Part of a small language model's weights.
Size: 8 layers, width 640, 10 heads of 64 (2 for keys and values).
MLP neurons of a small language model. Each row is named by its layer, matrix (down: output weights) and neuron, and shows model dimensions 426-639. Each number is 500 + 50 x the weight over its row's rms, rounded and kept within 0 to 999. Numbers have three digits each. A neuron's up and down rows have the sign that makes its largest values positive.
A block is one neuron, or neurons of one layer that tend to fire together. After each block is what it responds to, as a language model described it from the Wikipedia text at the highest values.

L3.down239:410488535498567486526565534553482552490390508523540549461493486544534480453555418466504474504470532486568493354506524474503433493382475356408472433442534456544528529573451473524543555496599477534416415499516541481535421439494598373447550616468478499551495395526404471597600504467451527502503549522427493442501576502423497515582456529534482556514421561570454477545500597561457499452466476421568536443495435558576441499421452441497484492529529435481518421505507490561497593583493453486522499504448592508569469432468435512500405477536522426560513442493420541509589622448569510490491504453486530565569567451482479565582508470529496494490666475506
L3.down300:587517497409539543531577426596556557576524420508479421487460507444462487425559498460461531521455655482387451509490538448537472457463470605548497463431498525511524511500467517473434433527415432529537531601490558483451517474479432498469441580558508522522447526482508469491556478465427423550538561525513435498511510429434492457452448558555523428463458537463509548415535523553567444551410491586515536530464471473506493460455525615546405533521499451504534466430490555543442568480503327510571467353485503510458583516540401499389501384479463576536464518475491439492522481537502549511485492418500462503474502487468607527469408434437500494535435451504
L3.down391:467493513488573545577573446493484513461443564489578448453477454496450501581472510510511477492573508497497545528466489496545467417531542489443446460512558530522436458518551479570501489514451519424516432435536422508481494472566487464448519553525495426488522493542456580460553495534521383508463498432422516478519573550442507525483576511414468503624534497580535476474364618452481576549493544515527487514536468444475484491495596502540479493446482440514442502591466517467561494519511557442510536566551439478463574473453552601551474469447544526499528366501469422622553484523494504516439445403518448566545437471462535406551469500574523526466594491503
L3.down477:550525554454545503527408478481409478468393514536519476476507555534507493497476546509508520486494434490563465526546586535391542454494527499492558500525452616584463570447433454388451466497570432530457437526467482562570476478465551460502524530448379523527521504530524505534547496492489440468470553516532557555534534481518484471525555560513499459526529547440412528576428412533546419533478556476492598583447480400482426532582560460461466470526532451557505597428448563585502514523546501504487554476510515434523568495474504440568541438488446451419533499519494503430503487437537558517445463522557486447475499492539483407524503518398491460495503610483
L3.down520:575493571498550459542475493601506607514495533537629485496389520449364511466460430590488454524456473515597527507563470463625533570546470557511475419491523518412450557551450462567467600459492467499547512570540502534576520472551445542444452472568540471499419506491490475519492487469484565495476489449432468486503519452476455502458487559436477543445618475542518493500535451479482462554538492474529485568401441505499505509355478470479547560485471467535552566503531434491459515487495488507570429468503545500477506448416500512445488522621522566526488544587458506412531467514548566578433546474485448566376529551416499510460549467376433393553577443558
L3.down751:576527546615584469475488528459515531496431514469551509349526441536492553550418542575383446428482482471496617486493518513520468525471387451477537494561514499504463476448500529486492549417451466545517478486490494485548519443569564499561480537446531523582577468438473496521435417435561574420470494468522492515518479398528541475523521443565545542465503546550560487566576525469524534516424543506430441412411529513499510425484507473557561536470500487372504389459550473490505603514471537556539585582477522452478476546519478589407502522586475512511502514571585450497528503513477439578537517553513499509561469541454533605608608470556447444559563585458
L3.down1004:488505549452498532468450424634569586540476552444510405515416485507482409521491437502395468513455427511437510414521464630493582457475459525474463557503556558503376404539515534432472522508480440452497471474552573496515492477475394540434517515545521513506490488503493493502591615564521524493523527450479499474457490486326534560429535511480379536512486480564537375519451490478438521556529538424478475497477491438540433474448369571523467455507480448535509516415544463437545493494538516511485482564505551551426549517470507509458429465481418570521497489485532554486470504543475533471458491439578493422570583573540519504540421493533378564541566525475
L3.down1275:546493452475485541471437511490506482603404554486481526470521470369418499455515475650469540599469502452628441458389570497449466573503550444487470557467602529469499516560508571549524514490561449541519480588504525462479542581475553400509456439432485406508467538497402517593568591521554577485475552470600453511490428557431477455475568466470475478461443514549434511501550498465442534414525502471510455519492511496515530532471430513587467486402473513403390538464547390468433454505569520493485506486499503467511553487502436522494491506511538561573444437489545542482430482568435519407421565367448527458488475448423536463529517411467576451509516495493
Connector tokens right after a number that lead into a second number, such as "to" in ranges (10 to 12), "out of" in scores, and table "|" separators.

L4.down206:526611470486559489471482574438482413501519450468557464397500445499498547511528532407568431386550505463492402500508488388527501536464538521471487503511493433443437489576549433468466463526493504473506526528450456441524532582534542477534450476571502607518560564521485491461600535556466462496556389446558537523456523637467470468426548498533520619592488528656448544613472421473571508508465489522425508389469545527485504579455545524497577523475470431561573454544452477552543545503524427468494482493539519411414519439511566487458429460542533562501476489531491530581493533611436513427477555480477564500537541484494467461473527481482462535538461484478
L4.down625:491483491453468416467472536605505574457523448460557496550558432565531433428425466556394538545475505471437456512567500539466381528439531483467534525466546501535559377487598513495514522611474364542481527545596485508513529522512470495462515490452507524515569533564504493541522472491599543498636496454457518504386533475409525402559494545424558484462524500486527473445534516514496479547449539487507525557512517397502428513406412462494606615455514542447488498490585410426505452528590468434506426532438479586502511550514475458581515538519543459523509489528502476571468518534456412465461485519598485518593456425450451524532505643572462620497486495459
L4.down919:474496472464501459521579522521439504524458545397470393513490528517498442438579474471454544539497493442465493439463496497531547534446543399543423518518456489462459597542516567492507494570443479442525494448495533563526493479495504541533553490484483448506431504462451539514491519538502479497581418536513498502518470466554449461562452532521528548504462523470422499528480471488540447482506488517562543449564592490353506544474397508465549443582535406567428456490489522512412496433478545606477487550460538504527473473432526394603463562432477449378518564395433506467568570474666514577481568490550471441578487563487596430496486455552478525473563471536
L4.down927:440542486467581511482438538475499475420499528585484502531545504557630516574422582509508492450581523521531513431469514503525512472584554526481555466454641440571542556501521436517426523523541595435520552481445392538575466529543373463495552483509449462495549489514548490519519504559466404411585408432487428540495505554540475497520523439550516537484481533515396442578466547474493541561445562479571500543442481517609501396585556455560446508456527425411434514429418454527506382449488592601528518513558521462509456613474486497514471537431477504550480409493483472524575487547451475582478492537534523469510513441454502503439521456461496491533551520444
L4.down1180:528454578482518482572484483496516470464480502666482533400464528479534519471488465470478575595557510471556531580513413492522599538591422487504526493519580553460484457425494467515509525560548463590493430414517608563401488453440458530567523497504531538489506525449527514527508516495568526468406484533432424502476619500466463479502519533601522464580534489443494469430530526403477549476499478498450554647526484490492487449503561416513575533524644447528553440576588463640449501447568471428515512527454540451551488477568549563509556502536487486472516562555517478477450464425542518494438488450483588422506414526531526478435490510545490476540513456574
L4.down1226:471419468546515577464497578503499518499479498528498464552494547448454539486460452547584447371499487397520529424489580558460532502353566437591502569457494476567504462499383404482512450557470430500452542483581542505489485577571422417484529451513585498491422502574546576531468529513474513420531504488538510507502429585470547455508580516538527492487554518522510488519583459521526477592467403593473535488519516552490587429514490525596515420562530536483420454447498591524443524535505498419594491576574457483488524480399491445504459554552492399468530520393526395581558463542502463491512527434499589539531529526485476537438436547471433466480415502497
L4.down1247:555546590478544550506514511461508479612496655531478539501517430575470401525475593524563508505539526511526485420482530508571534528556579547604537569572559548506557598457454487407488510397565526425568575512424543480533504477520610507473589485499563445491579567522504487500499545517468503440469449482496515506555633507467454470483477528468520563527548469521483471479504396436443510483534454512580495497553519422567509480481476529546419456444537429509487556454553462502457598464482485569482511503474503560498447467492525607525461542450472515493476493594463470481526528555520479537461526499402554424536561577494475511504482554587525526435518550512
L4.down1264:542516558499458591485442597546521499554526497472548566434466439506508528431517523498423573558482477438455528481498569503518480583512439454532538443535517521506475525565474507531553596514521465552550481507461436502453450461487391450473425471528516497491469462490526476429520528613495506472416443505485501627468491505544529459446410388514573518406560488460445486456543604450444555492525475482551470457480512522451522474460526458469471605534514426431472588556534434516378520495502499551572522530459513445485540562521542532507534498520452499527513512519490401404449520513547613463520507402476523572492549586452450479405496526505469523418556455630
Short second word pieces right after an opening syllable, mostly in proper names and sports or election tables, e.g. Ro-ch-dale, Bo-er, O-y-abambi.

L3.down104:408492500529494464555486495493431595460425605514496465515515484533523493481508542427527510458520451481481534528518516506494469442462540501462558510509508584479416499518479482452496459491541495523484561600468423501471533476462530436440519560498442434535505465516490523488514431337441537448625452524578439513577478517537457421475575419579513393454492518449521564495467449406534453521610486383484556490437484555529508558520448422523561441443438532521432503516466412411396577460540596506487522430509472470430567480463474574521661455546556410484534506544484490586452481445526483490491599540446533478368507499421427589534546428542464548406422535517
L3.down142:448527521534482546489502461475563400480516479585566426505466430523494547508528509500530465488497556529555457446573509486539496527506567522524443444456477496488468469515518451450521456469569518532483437471551546588515452500593560541474569531578460447576402588394639383490419588530314546507446464569492454534513474550539504505415519382455475487563467510554525438561562519553499517481436467453480388541448518518451465566535539582498580565537481485510454520425516568528456535552489524538553494540619485489537455538511528528544481509415569502445455484497450444416458489501496536471486512459533405489455504549500474461527580437484429568520553503378
L3.down369:424470473493464519513400514533467528503542545488417474543515436419516478509447528528510506426512493467467477449539465462503554445329553566503454498506673589589471578495542531518481469467534457443498406466570424525527525440488490521505482521498494500471462500467526519512508494574465421469450469452499533549515473461464626459507515502546471481528507422489460484450504534540528507493470536537561595483486494525574479527421556435494460498503549507473456531481555498512524437409509516422474501472495452494437486536427463518445485498422513462482468488388524491438495518446484560437407521497481487452472516569527572523507470489489433595478503426486
L3.down402:459531516559474428467549507401491464393558533522514498487524456549479445496511582499500415461506493498537528536523528496523486572473500480501585556510487461534462416559576467495567523551557529543512527490436588478540456448529468446587417456669471553496553535487529430484472425465523482528466632532513496521474459454563485469552467533489462480549454603458450492475498379489468520468538540456553568490497458480505515477510461531486539546492514521555474445531465469533512486537485540487490441640628581513494509541506538475490497500447498460443535525558553511520560561430496495525567437474478583472606522500440422396537507534573529526514453494452
L3.down552:459552516473502537524490498526475411447541536503465501536455458492529442468443588487518504461583521499526549535442583483467427557389524476529502463543497537491491469367506476485373524561550533490416537484516503557448507547486591431574530519542466519469477466588418545519473508540486471490471464441586452499532538513522502523552525494450463475508474517485523503473476386509471534474525587513509462520533476529429557445503585479511514475595506475521485385579423511458558504554544536568431428585551360516556477535516457587509512556406477533496409478475518536514504494455468533524515453567513544521488567474653538505558480491546408496479526452456
L3.down642:489545506584532485496534572600454519572507465521462484500518487519609533547513473464420472528558580478433524479511555544521494424485500516432620521532529505554451508442460484542503433587482512514505548462490401482501554563515453418477432563469450496471513492422539513508445466422487539558475518479466409578527483453471443522464530522432509501543512491545444522495494535575504402361414470460533494494456515535530531450510475515525478501463528479426525536557488513487501439520481446512488589447569565588493578499495520508519478527456542479523431425568505539566471551447542489446509542333467491519460435512420544557522475513498445434492574500468
L3.down969:530480447480500490515524492501546493319460516486557555604477548522418499562428526506437550429517508483524428487563464539477478554464547488527547504413498492455531475540490507470560450362511450489482491547501479546546507461553564548554536530553533467484444492557533516573529485440475524407401425463426461571576409498461545517526489498528491437525557422545498491563489442509567563608507522507512455487514522472536539589481486465494581511437477421572586498414470515500496575450603600489441454492394505382450511593471510595425598440597538506508512504545474399500525615526473580546424494436560522557483506489471447545402444464585546503510543540470
L3.down1016:471549483499443560518459475568452492552500452477493489493466494505517455420541474450475480550474504416548396504449545495583431483522561506432469470380484524525527548448406377531549578583503467499493576503549498530463485494458516486464515478453553467568500531432439447484548514590498455521547524585474485546456499449546476440425546471480511479522483537545609507551449526442484485433473492494370462499402552465481544551492529511467520698536518535515430425508511624613461458486507502527508427459495524481606557487448517533535556473443529433545477396422495492508451543496475596539480520502512471493533439491452483489589455429470461501495461404365
Pipe separators right after a number in wiki tables (episode lists, sports stats), plus colons in times and month names after day numbers.

L2.down489:444570476596544531453517635529388550466523511363612504483503435506441437442491497420542449500455495436520531444546488544428557513493421542491456505482519410480600531473552499537515468553490490479602489525505477566448450560498544544562489502455493537415509507528466497516606535560456519442453494500593569489537534436539539512453553508497490534496521604492409496458500532472500557549508526538407531565401421376397457509534466554641558489535510419536510529510525662515556516588390491546460477532525483455496539566447507592465458537468451460483585443510419487568581607465554478325519474543555555409470548490449589546465558451446493506509528552571
Fires on tokens right before a proper name continues: mid-name word pieces (Gu-d-run, Ro-ch-dale, F-ia-t) and by, with, for, colons introducing a name.

L3.down160:583497482461447464564493476523578471607466548417412481575399543499446492466473564540585621492551489531471482498412567508600521463531539481561588511458545442470519519484483499449530477400519420472593524484560471413555462538510492481474490496497482585467441499531522521426524486570508499568518439464567484516487547566488523543479485502501511448621481497479475498575486522554499492457461502587562414502548493502399580564555456467466576428466510522487570415459488368477497481438433507491555579495510552412489477523550503567487474433568457596487391429490491547494418540541650540408585587493499487433484526529487500444475532594543446522528441490515
L3.down230:513395509558560485526487542588548489443539536468495538452534528503420472577582595466527488495488527590435495491500556478460550452490578557499479497444506487622556450470512412452467571576631556513475513576492415472574559411516407512426548372569577553579592507577478520463592552430548497522454491534504514482568534489492513493621496410453541469509467603551469461473411503513458510476494480549513503458544484524420363483478486504620507433489468462511485441583459469495513587598548541529506486463518506487547532546523428505397529491409482465546408434513509547527510520530456562524548523551519486514485521534516584472554568479511458522442509544442
L3.down375:457551605456468521464500474441448611410503528549476515470442517523479459570577396409521477607540486621500521408478489466465417468463586390588500531482575436454550542525564501562556503529503463554475537491439535531461476549544524511498512538499430498509433499526481470483522506421452491503461528451396472504555499476550465583466454453531546507543490468476471499621495536490530393577556470502459517490486533477545437499499478510422526523463543509605481541541572578480517517357471488481548498589471447534488501552452522585497546596504600594439448560424498571392501560432507519530499480504609511545501462513384504503519543448488457460454587528505
L3.down595:574534466448488579561453532529506505542499522467439527478488539411500432491437429519499466577474478475378397484464571531450481521528513464503458428513445499582492491454499424519541534475471550504516564524493550464424523515484574508539553539423427507402623496485533571482597486540448500448509472509537434462518442521515566495440508530476526501492382460484523516468495568513535387511443427471413634476410472527443424580467513425453453502425570482435474531457447457516513541431462489545508519499509475517519514472601490505600507545501503457613474550446510433566446574487491519511490553424499434546480514453509655422462504488551453495484560516493
L3.down717:476557521547546550629516528487491519457539484449469493500506526498537450505545409589524585501562490459469528462469561515465393472528562536455452432520528518476603524624543515491489488495545432472549427416498622568508446514441472454568516490443441507558417506463560472491432513438526548572478580498472498486627557484458427570444595519568456534438446514528572523458519374517449588558531480478502504460507433414476482521517505499493505458575564500475534474512521435430563452411511463446488512508444521361504548456464524526468407573458462504467414457549485418480471420457528515545487532416521604519545477623464578519534542530456451490500522360510
L3.down917:510479447471603548541482391494655497562479450576550517453392498548467504515543550616530574446513479510452521491451509530577409531547608402488464588458518548510462495528526497435484458467456549484470518476535529565546455517496496560493552471504468558492445583501467488471434534461504484526504587446485600493440560491449491518491496580506424472602538440459561515567493466555545567543466505567517496530522516453420490479589570472398567623422516421475498566408547509464493496503433523510497485543528423524530464528531505494498594502459475510490409549594528524495555552500500616449520472482433440467446541463581520481506499500481562386507502518548
L3.down990:543538514481515481489532557436586444485567521417428480512510433520536570520440508550517447506527584504491465540528560588543497471489492457473541479534489447457666516559436489528526526523607386468510559486465417473445492481508498455541525445504528533467366513548494420464482445491396415558510553508543529464484574475450477650490555483553551442490589452572442461529532551497451409520392482455588528441422578427492549461453480509505495487455481563508416440524477488522505440475527554561508507532466496470466469571456499468506442486480467490550523441454479503460529527475455481441487479529559542559516430611484491482463554504503514548437441479555
L3.down1071:553461524483566521564518492473470526458483610535516453535471548524438520489491557438463478510485499483450457487468476520537595485578459565515471477549507473530389491557529415594444559533460503442528445570543492494622393448397500451475472455552491523544481580515450559556482408459416538568490442495507549626525496572463526515404533520520440562480551493436544561548504479595469457411504456472536460509486453440501531486477455513521561398520441476534514524480500392472536591509500528446473533386417557612408494457507513451549598391479571567541413482491538458521511538574529570425493571458442521502468436529490525397548506532503477529559445515457
Short letter pieces in the middle of a word split into several tokens, mostly proper names in lists and tables, e.g. Mi-k-hail, Ro-ch-dale, Carli-s-le.

L4.down70:518454551554535408461470482627507501567460522643413476479500478510461518541480495517529582490436468524574500524469433492440413490515527469520538514441520498484580489537445422516484493481535519502528506499505429533482469503480530512442505459467504487395533511451490554502540470443415547372611423490495463506507447568543598537493465552455474552494585461535504456423524520447412516485419526463401506527506461544448509527517477490519514493558526455506480455509533521469478527543571537509475467531552561513536500514466484450505434487574487523460461451511409443489472489511452547492491504474599550441608481617414518481488468366404482470551464532495
L4.down71:494463387491542504548465477470466541580604498539525595485356486484554430452424560537555509446518449521482453531501549434521517481502438465575508515567539567470505524490409586545501483491556376469572500521512556482546453420555537479506549637514451520467558455518448519523498472520577432538527588605480540535554531522511498483480513614461482514491501510473482536523505571586564510508446523519561525513469471487413477475458460490407521501457543501516539552456538485473471445595526542470585532526536542495493619419519574495566525500576503437440486576486494417405441362529547601505468449473553472494450508525522547443558545535563485510428495606570
L4.down194:484503412517536465428455531509554576499532536451504495501444544472485512574523431498538458436529499483506450608520487490499474515532568426554550473413505501480524543475447537521491492492533461478528424488555461592521457527481440576473573574519489584488457480508422551435464472587444462370495540477446520484496563530442431542443532406579466393509468524459467489409455456494535629512505466446564554534512410536448544479426527418569513492513548516481556478592531500425523456508531494487472429470557490538538510500584443481541482509584435463469528587528495523470526601458519536480424466534544460470520579471541517465529477507511522468527485451525
L4.down473:409530498469565509464526451461519498499532491484459524514536517496508502531472545489406413533429500433482434495510538510470594478540467523494467574494437388562545426486489558627462477540527437373443509441517480500568480405477531493441526559446451564465485447523557547571490436458541529496462423484447476485475552550485528493434488501462557543556570509497473524452430461489493535476506509541465466571514556460493506597465589457451453523582432501445500525464387489426493520515534504498517514438405607452527579545523453482593528458438474444523556394450530464517447514532527516511579450533484507539422527563493525411506450557518567510513534524496
L4.down489:504466437472483526428473470536573498501537470545438567469482515487436537488349446516587555472458556422565475474487494479493421455440549539506566499490488462529475413500502536475465515430497394595511447553495451544514469506482473540518515515471487556553586464444528460571556591476580469405471506571505498594398410499523519517490548479551490439572580475469496474486526475424537532480524490560483417538508472491416397556548513417584502571482503516481511451465553479552437443458514576470532435428490426530463491512467537478492522408491462565472611522543463544465581482495490467455461492446521448463488527483615584511468445396499500492455535487384
L4.down556:477514494555535439495472451508482504464509543508556467512489558483465551466381473558444484542434527448568527519471544549499512479462492538549427512437558375550521441593471545475501479471501472528552463561546497483557515554451518533609587447492503453478475541482529535508522488494516445436562473522462516514451495384549495522553427529534476582469596541539481476521509438420511504507547448597466446572519549516425449442551508574482450560424548480510497527484487506475557450511466505417532527506453539468594508518606437513508480377523477562541481490544545452551507360419488523557503551545576558487493486519450476520440422464487549487557491541494
L4.down751:431515675586464526462426411485469505427467520504477536555538545491489578422497515464511512451484582528590424522444456430522409522542428539476395502508513508490489441536435416461589489487514473490536472517538479504526464435487589525575562443432508565503442525463522432447526492472493433527483358502476436545492507623540507416570528503446426487410465399503480401490478511527550521472502582537517547556520464633536461509567572581577509530505491627447519519476556445568479425500562528538429486574527508454507585405498504485414469495560445496511451531533496460471583513506524587469574371419513556405489463465502585435473483545399538519531590530441
L4.down857:508446520489440515543561469470499449470557585447516455521491530490519471462551503496468442460480461515505469460486496465602499511489489552506505557475496551494534620509642509528526520463414489368508487547472610509450595480455495478517444534458473478609417515430487525506522538632467557444394539559558477414530512481456458508488413523511430433514509463474540527532554456384467408588532510489502391500530436472423491656450426523620574515475500416374523482618533492511599423491423492454451489414475569518524453452624522500443547443494486484507548446523458505455524502559497487538421557405462481514486478469482567442624513459500547524487547481502
Slashes, brackets, prefixes and digits inside measurement conversions in infoboxes and tables, such as 121.0/sq mi, (°C), kW; weaker scattered word-piece hits.

L2.down1241:518474520479483525503531449569490567433555511475502468522540547483479606327546561535413474488483468422519563507532528525500493530476545478493492507518336499441498536522378481636559522522522564473521519544502512500473485468461507433478446494452448504571567497614557489519459551497511470585558448466439508493480468508431493537424415549479484564414474480442578492486508519590441524534452551468570451439559527471505528503474387534476506519427512609504482618506453545514459546550531447413576544492445483447524449547513431592509511519502449513498526510570534583499519486458547420497567422466445518502442531546480507583460471440488399494551553469578
Pipe separators and semicolons or colons ending a cell or field in flattened Wikipedia tables and lists, often after coordinates, numbers or closing parentheses.

L2.down1153:579515485435518482473468570550407513544522595493430441441524446477480436488510470514508509476495451476461515531490448403469439458470479516490455651462514524539555561489445423525422504480515503491467491471478465407555380472535452446521460607498495391479420458467458481523564530567460424547506487517486463541431524526464465493509544537416543508476507548543538526466508543461534486622390522479424494424398534504523425475501519553450463528512551448547483537559607522480438447501536528513477518448579531542446479393448505517555442464499497450474429425474427534457477558417452528363499449524512517502472443493485524474469521476427538496550497565551
Unit or direction tokens right after a number, mostly in infobox and table data: W after coordinate degrees, sq mi, kg, m, °C.

L4.down8:492470493474517394527572551507547514472501499485371486464632562476482462488580533451433595490529447539484524489465484471497558510378496493508488474530481591599529483495564522423510517439391512446398496498454473512609528461606439490523467459589449415507439495534440470480561484517481525512527508538557442550521477490440496469584551461477437498586483500515436443527390490442519612497481533549492551448469467452535406433548582493532375488524512500525421574553493431536477425493609523509525442431482606461498555546566515471461485498600453505479511403482495573447528492455521525501516498450528547474464552527498497540565543403492493415561578565502
L4.down41:612493537580511524458494463547437542486540516449474513509541534493498492338527448472522551505510348545488542537602466509450436554489364358498585469428417479548461515504445453444559509502546459549533460492446484529552549506483527536508469440478486507503548484521583485560524444421468534497632465520503462531505596480445510497445526533573534524453486541494572492455434593538515437503477405457450533584451489489466506470476543509475447460547436480558558553497448487535556534484500433551473499560459513489576405505499500421460423408480450505547477566544513455581541464452486505541466476525420558483554497451514539406554457563564567541426545575441
L4.down50:527521501517537573552509540608538504511523525454504454534512532490445460427432540473498407494506539537474420548431458562494566591548455511526515334409492449505456497534420551522497531349511485417519520562433474440519585525587557502559462486529534401399529507558511527565474470501404495482562473373478607446464479490458487550509533492447390535507463593578488543555454529503423536568557455506495504444455484538592472517439386495479543485524482530575463489535517562538439456424537483489510449495339549484408453429556452506487545551558523533522474448517462510495570544464501500523524552464481502479640515400496504514453548442524508406442499382483
L4.down133:551381534416535539536534543507547503520511494594557482575483524449401477460532475494497515497495548517532490504436511373527528451511483460512507555492570504511470574432494531460382550517454520564430465476501489543551476567508439406598544539475521506513441487519436525562525467492515489517425492493454490431464453433603569422508480554560494408468502516501455501517411512609520459586560550521532472513475615405547424530502495569530439408565500558506536476460511472408511467470513551521548463536481473506482583498486497475528593499489578485567554500493461526444461433460469442477523545483484527469454487600467495421529537464483492484418566565467
L4.down249:520483449530536591500513479508456475508559465402587466559487572521585504445629513460539489494558487508498385517510504529492539444506564514568503469521538545564454446451476471486431480536559529455446519552432521487503491587472496503484480489620408507517459500521515549535560468502503564538443540499555472538551552578428506435543513532559545511460489461559516519469447430556519598486429471506509503502495585456470570548528468613495442423475579439551453451501524560453471502530531495471550448598569586498569570589436478479450521419480468421576510517503521564463407475503484566480507523498459380494488531530425491454509561538514428536531490489462
L4.down516:484589506500583539579461499522461517503471565533452443454505460535484430505449557594450548520474494419570578539451514492495605517516458609469526583520533598537522511460583436502559536445589474577485492459428503390470474527460555503434482509569460426463505479419526494474507497511490479540550500568413539466516504450504553421488578381573536510581476505473528491467519552407625528567476544536415547440564483463577491538505403505459451484506446524617523510445441527458528502513491458403508508501534409548427476485584470583422498536506518487486587514481371571529571455466479534470549415410516566526566470468494516569492605417428486481447489552529
L4.down695:499556476540535496569563441559548474523445508447454505499478440427461556483584456551488457452560482526556395531562503513474497517557507441500515548541486441470566538489510488499544497563555607534453482469427454503511450554432570488529427530563464542547448485525499484456469555558555558523450454482507564442512648459525480589545539498528575488499563501562527546520488547540484461520567521526557512512543442463492522407511508618484508474410416481437509521495517497539554525655551555561476567454434464606516441507430544527516539588515497483481496479523454421486515546473515543479528554482563454488518512464431516549564554511533471408511500493562
L4.down958:548400507404485453589487516518512500496518570485378469486558499465518521514575464489515482505362544463554472572583427406527498493531527511527465480504511538484460571474464516484473526573482533458432557507575379403477479518577532533438443484491468485460474614474515514530468487404443466494476557507504517440543554469575393503522494465493573465440505511476416481454495497503435480440484462506557468439424516589495576428520459500392414496566392549433464503502501439471503517496530520520494459375440495475521487550581556540500527483513524492548609545610511504439478456542480457503498577425492490585528433443537520459492606488549517500421523507496
Pipe separators and unit tokens right after a numeric value in wiki tables, such as climate rows, tennis scores, and athletics results (18.54 m).